From a checkpoint of a small transformer trained on Wikipedia: LayerNorm before each block.
MLP neurons of a small language model. Each row is named by its layer, matrix (up: input weights; down: output weights) and neuron, and shows model dimensions 176-239. Each number is 128 + 32 x the weight over its row's rms, rounded and kept within 0 to 255.
After each neuron's rows, "fires in" lists the words (lower case) most often at its 100 highest values on Wikipedia text that the model never trained on.

L8.up869 [132 160  79 197 129 233 121 119 126 162  93 135 122 126 117 190 143 164  77 120 169 145 170 117 152 113 100 138 105 132  87 150 153 120 103 122 143 144 123  70 176 130 152 160 114 122 111 119 180 100 122 115 121 117 200 129 124 111 108 109 124 130 111 105]
L8.down869 [ 69 153 151 117 234 155  97 131 113 106 167 113  96 168 118  80 159 116  91 119 213 144 127 134 177 167 114 203 135  70 146 168 118 135 174  76 154 116 122  95 132  93 135 117 143 101  88 174 157 146  75 134 143 148 159 159 111 103  87 130 149 135 207  81]
fires in: "a", "as", "took", "in", "taken", "made"

L7.up879 [ 97 118  79 122  66 110 113 177 133 102 154 172 142 130 146 101 136 144 126 134 148  93 168 163 179 125 154 168  95 137  40 115 102 117 137 102 150 129 164  74 160  96 112 120 150 108 176  97 139 118  95 136 110 147 119 116 115 131 142 113 145 142 100 169]
L7.down879 [137  88  88 141 138 120 123 146 127  81 183 139 154 121 172 145 111 130 115 163 128 109 132 177 115 121 161 170 119 182  88  97 122 132 139 159  67 116 161 110 200 113 147 169 170 130 116 102 167 108 100 124 128 106 130 110 116  98 125 138 133 186 117 146]
fires in: "a", "anzac"

L7.up720 [133 201 138 162  92 187 110 131  94 110 133 145 115 137  90 159 215 192  56 120 149  89 133  80 146 119 133 111 103 118 147 113  96 170 146 161 142  79 138 153 172 114 104 131 128  85 123 130 161  74  94 127 102 153 170 121  87 191 147 134 119 105  93  56]
L7.down720 [172  78 118 121 121  92 130 108  77 139 193 157 127 109 149 152 206 162 117  92 109 149 142 145 118 134 161 129 183  91 108 124 118 195  69  98 124 203 112 132 176 156 150 116 116 183 121 187  92  93 211 133 131 125 103 154 162 135 101  99 102 119 140 152]
fires in: "he", "it", "she"

L2.up886 [ 44 143 122 139 133  58 132 104 190 141 133 133 143  93 129 131 180 135  53 179  92 179 110 141 152 150  48 141 121 129 149 101 188 138 144 125 137 153 142  70 124 148 115 126 115 122 134 139 167 121 121 129 125 117 140 181  97 128  71 103 127 103 159  88]
L2.down886 [144  91 142  83 192 174  93 163 114 137 139  74 140 181 128 119  96 138 127 119 106 137 148 145 182 155  70 149 128 100 161  99 136 140 101 105  93  69 113 190 100  87 106 122 117  90 124 145 144 111 105 134  95  96 127 152 136 136 116 125 167 134 181 144]
fires in: "in"

L2.up277 [131 158 144 159  39 144 166 126 165 141 129 119 126 107 156 161 146 115 150 180 110 111 177 159 195 112 103 139 133  59 134  77 110 131 122 126 171 131 149  93  63 100  59 112  74 111 118 135 109  58 140 132  66 179 118 106 121 130 152  93 117 135 125  95]
L2.down277 [139 124 126 202  90 145  46  93 158 121 177 139  98 102 134 138  73 111 152 145 127  77 122 139 157 127 194 180 105 115 114  76 139 119 112  76 127 109 163 143 115  83 171 177  77 124 155  65 124 123  94 108  89 122  88 142  81 141 157 126  98 110 135 170]
fires in: "was", "as", "been", "being", "including", "have"

L8.up199 [ 98 111  98 170 114 145 151 140 131  72  57 157 138 157 131 115 188 160  61 173 116 117 152 191 127 171  96 138 137 114 152  97 103  85 125 167 180 123 134 166 111  98 114 118 165  88  96 145 114  83 145 116 112  76 179 102 129  90 116 104 108 133 154 140]
L8.down199 [156 150 109 116 202 127 178 115 154 112  95 100 101 116 148 143 181 146 124 140 145 107 132 122 143 126 111 133 117  96 166 113 182 131 174 169 139 151 156 126 112  62 138 125 143 124 141 255 106 112 131 100 147 102  86 159  75  80 113 121 150 151 119  77]
fires in: "in", "cm", "mi"

L12.up922 [113 181  76 158 135 141 153 157 119 150 136 157 168 102 107  76  95 135 114 130 150 146 141 151 189 101 139  93  50 129 144 131 104 109 109 158 114 139 169 124 221 129 131 173 168 158 191 101 176 156  68 137 143 159 148  91 116 142 128  69 107 142 138 146]
L12.down922 [158 154  78 134 142 138 118 152 138  87  69 171 175  96 180 166 137 145 133 125 173 114 188 139 117 183 111 131 136 156 166 134 141 157 105 181 134 132 119 112 172 141 117 142 142 118 121  99 123 199  19 139  88 103 153 113 132 148 156 137 139 184 148 128]
fires in: "a"

L8.up938 [ 87 170 125 136 115 103 180 112  51 110 156 164 168 142 115 116 108  96  87 134 177  87  83 130 166 169  92 156 131 126 141 120 141 122 173 113 118  96  60 192  92 147 139 119 116 127 147  95 167  88 152 124 112 117 169 141 109 113 161  96 141 160 118 107]
L8.down938 [162  90 122 142 124 112  98 130 153  95 100 152  83 138 185 177 184 135 100 114 150 164 137 105  78  46 145 152 116  93 104 106  80 116 113 143 132 181 125  57 151 134  98 154 178 109 108 194  75 147 126 117 155 170 136 147 137 110 102 114  79 109 108 152]
fires in: "he", "also", "who", "she", "they", "the"

L6.up790 [ 85 151 173  77 101  86 163 133 119 127 112 207 187 159 126 137 160 139 119 115 157 118 137 154 150 195 123 103 120  96  60 125  78 126 158 129 159 128  94 162 100 159 135  92 136 100 150  32 106 116 104 133 177 149 124 109 105 150 139 106 119 152 124 179]
L6.down790 [ 60  85 122  71 117 133 190 169 136 171 104 158 216  68 147  70 136 177 145 151 102 110 153 139 149 139 120 110 138  60  78 125 141  89 111 144 112 128  74  88 102 141  98 118 181 146  46 115 189 131 120 128 227  55 101 166 114 120 185 198 164 107 191  86]
fires in: "by", "the"

L2.up916 [129 133 146 167 164 161 136  99  79 167 136 132 161 125 136 135 128 153  93 145 192 112 101 126 106 113  85 157 111 112 139 125  84 108 107 107 105 140 102 133 103  80 181 144 135 120 125 138  76  73 111 121  87 112 174 166  90 139 118 135 121  97 153  85]
L2.down916 [115 124 150  78 142 177 155 115 156 185 114 165 131 136 122  75 119 145 138 158 163 138 139  91 118  94 101  80 154 133 184 141 151  85 152 136  78 132 169 126  71 138 103 134 130 130  94 102  74  92 108 136 144  83 139 161 153 141 129 176 126 133  98 133]
fires in: "south", "north", "west", "western", "southwest"

L6.up970 [112 164  93 148 121 144 144  97 142 100 128 144 140 121  95 129 186 210 141 137 158 153 128 150 166 180 123 156 140 135 143 169 108 148 156 127 184 133  74 154 139 110 116 118 181 104  86 141 102 167 107 120 149 148 153 124 152 100 186  94 147 156 124 127]
L6.down970 [157  99 165  69 125 148 123 157 120 125 156 167 196  62 169 140 134  67 218 162  70 118 139  66 112 101 113 159 142 137 129 141 122 189 111 113 148 124 122 125 121 148 100 170 121 122 104  86  75 124 117 131 116 180 110 179 171 131 141 201  87 134 133 116]
fires in: "which", "however", "where", "with", "that", "when"

L8.up831 [119 150 121  99  76 132  92 150  66  70 115 115 144 132 144 169  93 135 108 116 148 163 135 146 142 122 136 149 127 131 101 139 163 118 130  81 218 166  86 104 173 100 186 159 155 154 201 137 131 148 115 110 127 127 140 167 106 135 207  74 123 158  88 137]
L8.down831 [141  97 142 131 145  90  73 128 109 124 144 153  70  81 154  81 151 170 143 184 160 130 158 135 104  99 129 102 117 193 119  87 132 167 211 147 162 118  93 114 121 145 142 216 145 157 170 164  91 128  96 144 138 136 185  69 125 103 137 158 117 106  81 112]
fires in: "a", "the"

L11.up516 [115 126 138 146 110 176 130 134  97 117 181 179 118 161 104 111 136 124 152 133 120  99 119 133 152  70 119 161 168 136  99  83  95 132 117 130 174 135  91 111  74  77  82 181 148 127  87 110  71 156 136 135  77 119 150 154 103 146 160  48  37 157 100 166]
L11.down516 [ 91 103 150 178 105 115  93 167  62 102  99 100  79 134 175 160 160 128  41 133 158  89  55 143 122 134 111 146 172 147 133 160 118 183  97 106  74 140  62 160 115 142 131 157 152 114 131  87 128 136  70 124 155 151  92  98 100 131 134  96 153 208 154 109]
fires in: "was", "were", "being", "is", "et", "been"

L2.up988 [ 96 162 106 120  61 167 176 180 109 141 168 106 163 126 137 197  99  63  50 105 104 141 124 170 193 117  79 170 108  96 114 123 122 132 111 104 131 105 115 106  81 135 106 107 155 141 170  78 130 118 174 137 103 184 117 162 102 105 146 141  57 132 122 128]
L2.down988 [ 93 119 129  87 106 136 106 159 125 125 166 112 135 144 117 123  50 114 157 120  67 176 182 114 182 151 188 126  80 161 116 104 144 162 115  74 128  98  71 118  98 147 114 161 134 108 174 103 148 162 100 132 115 170  93  99 132 153 167 175 118 172  65 154]
fires in: "were", "was", "be", "are"

L11.up647 [152 167 113 142 103  97 147  91 143 140 112 108 118 104 144 136 128 190 136 117 178 147 104 164 125 190 114 136 111 154  68 154 112 143 154  36 180 142 137  91  89 133 129  80 121 127 164 119 141 135 121 110 161 149 147  84  68 154 147 136  81 118 116  95]
L11.down647 [214 120 107  99 122 136 134 177 148  93 105 136 145 109 133 108 163 154 181  63 163  67 167 140 159 112 122 120 126  84 163 117 114  86  86 197 167 106  97 129 133 183 160 202 100 120  78 149  16 109 121 142 131 135  98 173 170 133 122 136 121 192 110  91]
fires in: "that", "are", "however", "u", "also", "has"

L7.up387 [139 165 128 149 117  93 119 102  94  97 125 195 232 111 131  76 150 122  94 110 134  83 130 166 217 158 133 161 128 149 109  85 128 134 160  49 146 118  98 119  69 109 155 101 119 138 114  59 172 117 159 135 109 109 177 105  87 108 141  65 116 161  95  53]
L7.down387 [112 122 152  90  97  58 126 124 103 135  69 136 112 105 205 201 169 152 130 156  81 128 133  99  81 101 143  92 146 146 158 107 173  61 154 184 128 131 150 179 116 127 111 147 159  84 166 177 187 156  97 122 204 121 155 125 161 126  88 197 116 127  98 204]
fires in: "which", "and", "who"

L8.up906 [ 61 122 147 149 113 148 121 189 123 156 162 212 129  97  87 150 208 126 123 167 163  94 108 101 184 120 139 117 153 138 110 178 101  68  97  90 111  83 132 125 106 167 118 107 159 119 119  77 198 122 147 120  79 162 160 101 147 153 122 147 128 107 116 102]
L8.down906 [184 134  52 127 187 121  80 107 186 151 115  66 117 114 188 131 140 115 113  47 102 140 111 139  90  77 134 127 136 161 156 103 169 128 155 126 128 149 144  86 113 140 134 107 100 137 106 130  88  87 111 113 178 101  74 164 185 105 117 131 156 156 128 159]
fires in: "s", "the", "to", "despite", "her"

L2.up556 [102 103  85 161 129 153 119 234  96 134 179 184 182 130 137 141 119 143 121 120 130 149 135 106 131  71 107  90  85 115 160 144  61 148 137 138 157 148  78  46  62 150 135 124 134 133 121  88 100 120 152 113 152 138  69 112 135 116 143 132 119 107 144 113]
L2.down556 [159 150 183  80 118 131 151 103 131 115  98 133 130 122 106 118 132  92 153 121  97 142 157 108 153 137 151 187  81 209 125 182  74  51  61 103 102 105  81 158  90 192 155  95 108  84 107 144 134  75  83 126  88 140  90 137 151 180 144 166 114 107 140 105]
fires in: "is", "was", "are", "were"

L4.up480 [142 119  99  79  97 113 154 105  85  63 148 136 113 119 124 132 172 136 154  88 155 195 155 112 155 119  76 152  53 124 117 100 137  99 162 136 189 171 150 123 155 136 109  94 144 108 154 168 125 122 113 128  99 156 120 163 127 138 194 144 135  82  77 125]
L4.down480 [131 124 133 136 228 153 129 161  99 168 128 132 170 100 110 146 130 106 130 146 137 168 144 106  92 165 129 107  79 146 107  94 126 182 143 149  88 102  99 109 114 140 100 175 166 118  98  57 114 141 112 147  97 138 139  83 113 133 100 149 143 162 162 137]
fires in: "the", "a", "national"

L11.up430 [134 153  77 139  92 142 168 102 132  96 101 118 130 152 117 121 158 162 100 124 151  61 142 128 194 128  93 134 152 149 131 124  84 146 177 129 160 129  98  94 222 128 136 123 201 134 134  92 169 117  64 131 117 108 143  97 106 143 163  74 165 168 148 161]
L11.down430 [145 107 118 141 141 144 144 144  92 125 114 111 125 117 195  92  90 116 132 136 140 181 118 145 120 124 195 124 151 166  63 148 120 113 112 135  95 151 109  63 225 134 122 194 167 107 158 135 134 121 140 142 143 107 110 165  82  77 147 138 172 153 113 117]
fires in: "a"

L2.up282 [128 146 125 107 115  50 114 162 111 124 109 200 122 170  98 113 137 137 118  78 148 138 130  82 163 176 120 123 109 166 171 154 115  82 189 113 125 111 123  54 121 100  87 121 136  97 138  92  97 134 105 136 165 112 118  99  52 112 108 125 159 155 117 119]
L2.down282 [123  91 163 177 112 167 137 147  57 130 142 100 114  89  95 190 102 161 162  85 121 130  93 172 122 150 164 105 116 111 154  89 101 137 143 160 184  70 125 108 117 171 107 136  93  81 113 133 167  92 121 129 142  82  84 154 103 114  67  85 123 187 154 126]
fires in: "to", "by", "and"

L6.up335 [ 98 179 118 220 121 140 124 122  84 119 108 180  89 132 142 160 145 154 109 108  83 133 173 125 152 136  70 170 123  95 126 119 100  84  95  76 168 115 130 116 128  89 139 117 120  76 110  95 190  91 135 110 136 138 179 126 111 153 152  18  97 113 104  77]
L6.down335 [ 90  93 102 168  86 161 180 132 127 136 105 151 113 139 122  63 103 182 102 130  54 144 197 176  83 112 131 133 134  90 130 174 130  48 190 137 140 116  96  79  89  93  92 145 117 102 158 170 227 116 129 118 136 120  89 174 116 165  92 137 112 132 135 198]
fires in: "but", "which", "what", "if", "although", "who"

L12.up523 [ 65 164 127 162 104 201 147 110 130 173 114 127 147 121 134 180 178  79 103 113  77 120 163 188 170 171  97 143 148 136 115 133 141 136 157 144 140 136 121 123 118 141  97 111 124  51  82  88 146 151  99 148  80 152 165 129  92 115 107  75 100 109 125 125]
L12.down523 [178 164 145 137 145 135 139 100 149 124 166  73 169 133 125 117 129 110 112 140 181 132 117 158 144 140 132 149 169  94 155 151 106 139 167 123  98 114 121 128 116 163 115 136 120 178 176 142 110 118 143 113  83 123 129  66 121  95  73 153  96 134 112 126]
fires in: "to", "in", "by", "under", "since", "a"

L4.up239 [120 117 102 136 125 149 165 155 129  80 139 128 166 114 106  84 109 131 122 138  88 106 151 150 141 135 156 153  72 125  61 132 104  90 143 140 176 133 146  79 146 110 129 135 140 110 196  72 108 143 166 150 144 143 114  96 121 130 151 153 125 148 109 139]
L4.down239 [102 138 109 136 142 144 123 160 156  74 152 127 163 114 133  91 122 125 145 152 127 138 145 143 108 119 184 152 103 157  95  88  96 150 125 196  74 110 135  37 150  97 116 187 160 118 109 134 130 128  92 146 137 154 125  91  74  74 118 196 165 148 126 157]
fires in: "a"

L4.up907 [ 80 110  98 118 155 186  97 100 162 132 108 162 132 186 127  91 226 150 122  97 123 115 143 131  88 112  93 166 122  77  79 119  67 128 163 108 119 190 159 136  64 106 102  76 179 114 129 122 119 158  55 133 178 112 161 177 105 171 153  82 103  86 120 153]
L4.down907 [108 105 196  59 125  70  64  94 154 129 112 186 128 175 131 146 152 103 133 115 155  60 139 136 107 157 108  73 163 159 113 171 138 145 104 155  88 154  52  86  65 157 104 141 178 109 134 152 138  97 126 122 138  88 137 128 131 206 123 213 108 185 108 142]
fires in: "north", "back", "east", "south", "west", "born"

L7.up571 [ 86 169 118 149  86 216 131 128 110 172 166 186 172 105 100 118 183 171  87 150 141 142 114 118 138 156 137 148 101  86  75 100 158 118 122 137 166 173 140 130  65 110 158  44 133 123 146  97 158  85  66 117 106 138 142  96  62 127 121 113 127 120  47  79]
L7.down571 [116 117 132  98 151 101 123 170 145 127 115 107 155 181 175 165  29 151 117 161 125  72 146 149 112 112 129 132  82 162 202 128 115 102 166 189 143 111 185  82 189  93 100 190 102 123 108  99  73 150 149 135 143 128 107 130 170 149 127 152 100 139 217 139]
fires in: "this", "it", "these", "some", "was", "they"

L4.up725 [113 189 166 139 122  98 145 129 145 153 173 120 123  71 139 119 117 117  42 119 163 116 155  99 192 127 113 125 110  60 110 114 166 118  99 101 114 164 126  93 117  77 112 111 101 118 119  90 111 110  99 135 129 135 112 114  96 145 168 157  76 141 100 123]
L4.down725 [133  96 153  48  99  80  94 114 152 127  99  90  84 154 106 121 126  84 165 133 116 104  96 162 137 163 138 137 109 132 152  43 114  95  59 109 152 113 121 126 149  39 119 119 106 167 194 153 112 116 103 141 141  96 111 125 120 151 136 125 122 129 107 101]
fires in: "be", "been", "being", "beach", "were"

L11.up546 [202 163 110 122 125 167 163 114  78  87 124 149  96 139  94 180 137 133 128 169 101  85 138 182 158 105 173 152  85 124 127  51 130 182 138  94 172 116 127 134 166  78  86 127 115 109 152  96  77 108 117 139 131 142 119  51 108 128 130 120 126 137 127  66]
L11.down546 [103 144 109 120 113  88 101 118 135 134 163  95 208 179 197  50 104 135  77 162 137 145 135 168 119 116 140 163 124 100  32 148 116 177 116  90  81 149 121 175 121 113 136 129  98 101 115 106 167 106  87 103  72 115 106 102 133 157 126 147 105 161 156 199]
fires in: "and", "was"

L2.up73 [136 153 129 134  93 108 113 171 151 117 115 143 169  96  89 161 156 135  87 122 149 139 159 164 131 106  95 186 144  92 127 121 137 112 157 188 160 150 114 144 121  89 102 134 166 120 142  98 132 110 160 126 142  89 167 201  88  95 150 112 127 130 135 133]
L2.down73 [124  53  85 164 144 187 131 123 101 122 146 131 123  91 138 109  84 120 110 165 162  93 118  99 131  46 135  71 129  61 115 125  83 157 138  56 119 132 141 161 126 137 139 117 124  77 181 141 206  90 165 123 125 137 150 128 110  97 104 153 132 136 110 124]
fires in: "his", "army", "navy", "battalion", "force", "car"

L8.up473 [117 190 128 122 101 169 133 154 146 135 134 121 107  97  92 123 159 181 114 140 187 128 126 108 149  86 141 132 172 113 139  92  96 191 146 137 110 113 135 129 108  82 130 176 177 133 119 104 151 126  71 187 115  92 210 134 124 172 111 168 134 157 171 141]
L8.down473 [134 142 123 149 166 100 177 121 100 144 147 154 170 135 127 138  86 135 166  90 168 115  98 145 159 119  82 126 141 122 109 130 115 109 152 119 190 208 140 108 126 122 153 138 143 180 153 136 147 171 127 225 119 158 135  96 107 133 143 147 114 167 153 151]
fires in: "his", "he", "it", "her", "a", "their"

L2.up19 [117  74 131  97 137 108 134 185 171  84 100 117 109 121 101 217 180  94  81 121 136 146 152 161 123  93  81 181  86 135  78 133 181 146 147 196 144 146 143 114 142  67 115  89 166 119 182 136  92 155 133 127 132 154 142 135 158 104 141 147 103 169 164 111]
L2.down19 [168 114 140 137 185 126  98 124 106 105 142 155 119 108 152 172 149 143 125 162 129 167 156 103 155 115 136 102  88 143 117  62 155 168 133 122 138 152 120 106 120 111  63 192 141 176 135 167 108 187  70 150 129 100 105  97 142 133 149 158 120 169  92  98]
fires in: "the"

L4.up256 [105 175 149 139  98 180 131 125 157  85  98 167  66 180 108 167 173 151  60 116 177  93 138 138 164 195 120  79 114 106 121 119 144  92 102 109 163 143  93 118 106 155 117  74 132  96 113 156 164 119 144 125  78 147 119  89 105 135  76 135 180 102 152 122]
L4.down256 [ 84 142 126  88 114 146 142 106 111 125  74 109 167 117 130 117  86 128 164 157  78 129 127 102 130 114 175 160 128 114 109  43 145  77 119  95 140 113  97 146  81 141 137 162 126 115 121 192 110 150 135 112 143 122 101 137 111 139 189 154 112 153 133  95]
fires in: "in", "the", "like"

L7.up1014 [ 77 184 156 142  70 181 125 133 114 126  95 138 114 108  83 164 215 146  66 108  96 147 137 154 133 128 124 139 131 148 111 105 113 191 125 154 175 164 147  42 120  99 123 137 144  96 159 105 143 125 114 139 121 154 107  97 127 159 149 152 114  89 139  84]
L7.down1014 [146 125 104 144  99 146  98 161  98 121 111 101 156 140 192 189 108 174 167 157 174  86  84  63 163  94 169 118 171 142 119 105 184  98 207 101 185 120 106 114 139 166 161 239 140 121 105 166 140 120 125 123 103 146 142  84 131 147  86 167 111 122 149 129]
fires in: "his", "her", "s", "their", "a", "this"

L7.up229 [104 135 123 170 155 137 129 138 104 142 134 149 195 104 115 125 168 149 111 151 149  57 106 150 140 142  88 146 127  95 115 153 113 117 169 125 124 111 127 119 137 102 193  87 228  85 139  60 100  66 100 107 108  72 160  33 125 157 131  95 123 140 166 144]
L7.down229 [138 131 114 142 124 160 120 102 156 117 143 124 147 176 111 126 215 110 140  91 181 110 144 147 154  82 154 154 122 174  96 146 132 178  88 150 130 191  86 106  95 140 169 136  39 112 107 131 127  71 194 130  80 114 120 177 158 141 161  86 103 111  66  81]
fires in: "the", "his", "her", "this", "their"

L11.up159 [ 87 163 121 146 102 101 136 145 121 135  89 163 108 130 107  95 141 145 115 154 113 118  90 183 152 133 113 176  70  88 146 108 109 149 157  93  88 149 147 150  53  84 108 116 128 100 180  58 114 136 127 124  92  93 115 141 143 138 133 102 134 108  84 138]
L11.down159 [182 146  90 165 139 131 105 142 161  48 177  89 113 156 140 106 104 164  98  95  68  91  89 139 113  72  99 121 103 128  91 149 163 163 169 139 130  91 111 123 130 106 143 232 167 154 166 122 155 118  53 167 177 161 131 151 145 151 179  96 130 143 155 102]
fires in: "was", "is", "it"

L6.up768 [ 85 212  81 115 142 178 113 127 116 137 139 181 183 102 119 159  77 123 120 133 177 164 111 117 161 121  98 171 112 148 190 180  95 136 109  55  92 100 134  51  95 149 152 145 122 136 193  67 127 140  90 123 106 122 207 137  97 116 139  85 140 188 150 120]
L6.down768 [106 108 134 124 177 122 119 101 200  91 193 148 124  88  56 131 109 111 178  99 127 172 149 160 130 158 156 179 136 136 163 138 133 102 108  76 173 116 152 109 150 120 101 160 125 128  98 136 167 113 103 128  81 112 155 155 146 162  89 148 176 165 103 177]
fires in: "to", "selection", "do"

L4.up703 [ 82 179 166 168 129 121 164 156 161 153 143 111 157 119 122 178 122 152  74 132 120 158 185 175  77 117 141 174 120 125 125  69  94 169 146  71 133 144 148 177 121  81  88 102 169 159 111 136 147 138 102 126 100 165  99 143  81  99 103 153 221 119  89  81]
L4.down703 [179 108  93 112  54  84  91 141 180 139 168  88 140 103 100 145 106  99 202  76 108 109 133 153 125 130 139 121 117 134 101 118 170 195  80  80  94 123  95 103 104  88  67 180 111 127 145 128 187 197 138 129 124 149  82  99 132 153 166 133 122 160  81 142]
fires in: "was", "is", "be", "being", "978"

L13.up635 [117 113  76 113  89 168 135 136 109 128 116 176 121 114 138 142 108 165 126 145 136  61 163 167 131 125 145 168  85 174  55  91 108  78  87 158  96 179 176  63 198 107 151 154 118  94 155 135 111 169  88 123 134 130 131 110 121  94 127 120 138 150 151 151]
L13.down635 [110  26  81 107 151 103 169  97 148 117 147 179 123 131  78 115  97 158  50 122 135 103  82 122 105 136 142 167 129 201  92 120 117 120 125 157 101 129 191 101 177 115 147 121 153  97 131 120 120 163 121 121 135  48 118 122 111  92 112 104 168 221 135 191]
fires in: "a"

L4.up371 [115 146 138 151  82 179 167 166 144 169 129  71 136 117 135  85 105 115 145 112 131  48 184 183 136 112 128 137  80 126  72 175 133  83 110 117 125 123 127  80 103 105  98  78 121 119 119  97 126 145 162 142  90 175 179 146 142 152 152 159 102 107  90 108]
L4.down371 [ 92 162 122  76 102 119 173 115 166 148  97 135 160 134  49 104  55  89 173 133 168 123 180 129  92 160 176 136  68 130  89 118 137 134  69  93 116 127  84 133 142  90 103 115 140 169 141 138 139 144 157 119 134 141 102 136  89 166 183 156  56 149  87 183]
fires in: "was", "be", "became", "been", "becomes", "is"

L8.up969 [113 228 108 115  90  99 198 168  96 169 136 210 141  91 124 165  91  98 127 115 136 134 121 204 203 102  92 107 137 139  78 147 101 131 172 153 168 135  96 161 128 100 173 127  91  94 165  91  82  82  80 126  66 110 112  98 110 149 166 137 159 134 178  49]
L8.down969 [119 121 109  92 141 137 147 108 143  89 123  94 145 163 152  82 141 158 163 148 170 138  86 127 151 134 108 156 186 134 125 132 142 153 138 166 186 153 127  95 132 145 124 191 147  70 131 109 133  99 113 106 109 133 136 126  84 116 137 218 118 153 119  82]
fires in: "his", "her", "my", "by", "that"

L6.up105 [138 146  79 100 111 106 114 135 129 125 118 115  66 132  83 139 135 176  82 111 136 144 116 111 165 127 109  90 141 116 144 189 126  53 114  76 104 149 130 111 137 117 120 105 177 160 126 147 171 103 147  96 103 160 162  58  87 206 113 100 146 185 167 194]
L6.down105 [109 156 191  99  97 124 132 144  94 176 127  88  95 130  82 137 140 113 168 108  83 137 147 115 139 143 139 134  87  95 101  72 125 173 155 123  94  56 130 148 169 100 113 141  91 130  71 103 104 152 181 130  98  98  42 103 114  88 153 125 169 123 189 141]
fires in: "of", "the", "entire", "situation", "an"

L2.up506 [ 94 222  83 121 152 145 150 181 157 154 154 150 168 125  56 200 173 113 144 124 115  79 121 127 167 137 138 128 106 114 164  84 159 142 127 109 169 156  85 105 101  94  87 135 111 146 123  98 126 130 118 116 113 194 132 109 140 117 162 128 113 185 178  77]
L2.down506 [146  98 168 137 131  75 116 145  99 132 149 116 120 145 218 113 106  94 132 146  82 190 138 159 102  63 149 101  99 141 116 143  50 193 119 109 125 143 173 126 150 122 150 161 138 109 165 158 108 143 150  84 107  83  86 102 140  91  73 142 126  73 108 172]
fires in: "in", "on", "april", "and", "february"

L4.up170 [160 147 155 103 110 115 179 190 138  97  96 119 126  67  86  96 176 158 135 154 138 171 115  96 118  68 123 134 102 144 120 209 106 138 113 116 157 140 143 141 149  97 127 138 164 127  69 107 103 162 170 121  94 123 148 120 108 105 159 108  98  97 131 112]
L4.down170 [ 88 162 149 145 140 134 110 128 105 137  88 110 149 113 103  63 136 105  82 145 121 151 143 124  96 140 154 119  66 134  58  91 131 169 112 178 132 118 111 153 207  99 105 150 117 160 103  67 132 120  95 133 132 133 140 132  91 120  53 187  99 112 130 135]
fires in: "the", "as", "a", "bronze", "silver", "an"

L2.up460 [173 171 122 174 115 174 120 136 120 183 140  98 130 113 113 139 226 181 121  62 173  76 150 138 144  45  86 102 158 100 111 136 143 114 146 153 176 131  96 125 139 119 141 156 123 114 137 119 122  66 136 111 156 190 119 132  87 168 127 145  86 127 113 139]
L2.down460 [135 114 112 130 154 163 121 140 121 183  50 124 105 111 129 138  86 150 135 147 139 127 114 127 124 116 128 151 167 110 146  96 139 108 148 116 154 104  96 125 152 105 163 122 162 117 147 128 109 116  73 136 103  96 181  76  90  69 133 104  82 182 185 114]
fires in: "their", "its", "her"

L8.up536 [ 78 188  69 214 159 121 160 159  71 133 144 157 107 112  91 114 105  86  77 131 141  62 116 169 152 152 134 140  68  98  97 127 114 159 160 114 255 150  93 147  89 153 137 115 193 108 132  79  88 101  93 128 147  80  77  94 109 155 167 130 108 171  80 108]
L8.down536 [109  86  98 101 103 105 116 163 125 130 157  94 145 139 124  73  90 133 136 128 136 135 186 121 102 144 125 159  89 107 115 113  82  98 132  92 164 107 111 138 136 110 124 153 144 173 138 114 110 132 132 130  98  90  69 133 108 129 137 155  69 154  78 176]
fires in: "was", "been", "is", "originally", "later"